From a checkpoint of a small transformer trained on Wikipedia.
Size: 12 layers, width 224, 4 heads of 64, MLP 896 SiLU, vocabulary 676, 7.95M parameters.
Architecture: LayerNorm before each block, rotary positions, biases, untied embeddings, attention and MLP in parallel.
Training: a variant of Muon for these matrices, 468M tokens.
MLP neurons of a small language model. Each row is named by its layer, matrix (up: input weights) and neuron, and shows model dimensions 16-207. Each number is 128 + 24 x the weight over its row's rms, rounded and kept within 0 to 255. Numbers have three digits each.
After each neuron's rows, "fires in" lists the words (lower case) most often at its 100 highest values on Wikipedia text that the model never trained on.

L4.up68:084148104135163104127159123094172112128127117146129122103100104121163130107137117130119110123110131102123141127185125122111123122139109104090113132111181187118089160116113149116115153077130123103128132174126145117135126139144155162128123112102148120140106137154156159120091111121126147158132105174170085120167133111153133098101122082146101135131114083165143121116124158116113111116124114146130109105105104124118142141109089145166130160128121119141089169164082169125114143147154145127113112129099147110129149122182090130120073167143170118152146126133108099107118165130138199083
fires in: "chart", "party", "department", "charts", "conference", "place"

L4.up190:119094101194107152115150144172118152093140126111162103098122134147102163133135133147117119160119137135126174126127112148150107179116142116126142137153133106124138120163109139131144167080124137140125123102150130124153072120094105193122127101141119086137110128141094162136139131103145128126122130103123118099136108138127136151147133138151133137105130182095094157145126157091124113106123085103117158142132095156186081106149138134102115136085066187117135112081102135126117139123135107182065149060111172129099139136140148084116131133122131104145151148075137143147118119182125128096
fires in: "would", "february", "railroad", "help", "influence", "construction"

L4.up573:142155125148141113131123094150114117138105158162111126138127142110135139085147109123123118149138161162186179131110178141131086122142126159151161138075131120133130075178111129134142109140161097135087158131108095137114100134187117095149101137125132129113132133137063178142116141150120125113130130136090095108148105172096106136114116137093131129127094158161111165108132152132096083119110154146135129125123165100113108085166108090176156102132133095134120129102154111144124132141122116133142118173160116130126100135148098147124126109110134133110148132111160125105092084117138178085
fires in: "of", "that", "short", "late", "longer", "often"

L8.up64:083082125121128129136131138151147137141131126130144114106129136091139159155160166167164160133124109129110146102131119109078109143147131111109132153147141122128120130130167119095141090154149133166099116142154084119157102127115132167115116096131074139148146131069155110105100107091132137144109127160148169155088106143126112141088135107137100098105147145164128134165090125165142108137116133151090134131093143150124172169132085149121111102148129129106131115119159179129146097133134162113117095139097143102143142139103113146109122106077144113109122144121142133116134121130136156156
fires in: "and"

L5.up261:100102115112152121114108185137148128098144125095131106146168124140130143142124133190134118122138179151116139141139155137147134135109097168114115114133152140093150178092085183144172100146128138100146152148111151133154119123104153157109190147172114177112180115112086192103134127096122091092165171103099077119088113100139127102116130165145090132124147142107124126142105131141119156123171113127104123121114141103157130125091104125133131131121171070126108138105176157134150109117119151156140120091127148121104121103147112128105101105135155144066110125145112101132138112144122079115
fires in: "school", "well", "attended", "than", "several", "to"

L4.up649:129079085092157119131121108168125164135131134113143105136121145112147127106162116134154147151156123095130171085162156142113112155122121120157124130103120143145078138136143088149142097135084156150160125128141119138104145110130088155127158100140094143149127127129113147114118109141103139112146123136169091081113087121097130145097131158137129146120140169124098165104075143150126076137111124119133064137158144101119161149065112200139141162151114111101164137129142154146135138123136125147153092131118152153102106161143123116140122177132125088111140104140136127135121112123144106127
fires in: "they", "people", "premiered", "party"

L8.up98:081144149129140133159127140094136148127096151113139107138094120161132119120137127158119175154138161124145153103129148115080110129132143133109151117108114180119088123122141126123119128148128131085167159140178157124122131113132152095094111124147109105142079179113064130103146172184138107148143174163146122101102148143123074091080111101105138123130134141130147131150092130140097154135109128101103155134108120153166145155170123134101124146083122128100138174149108167107129116147143136172143112171127126077169116130144153121085154125074136126118137133143100109144124141139128145083
fires in: "of", "won", "played", "in", "made", "scored"

L4.up65:110135138113143150165108148143088078150129138161139114121143136103115143095159178148138154142113168139141139121148121135173113097089106144118132117117102102130107105108132114092113114152117148126187078088120122136097156098123120135134106130159133145072128154120118130139173120102111100137132150128084089146108174109153118127130128139126156110112102104129101113083128104156183161105144120122087136168091118099141129137118132113155129127101095171134087149142096127169137139153185147130118132105154097120106111151120150112125182135126168120137169131105160152128164131131135102094
fires in: "american", "french", "popular", "irish", "catholic", "russian"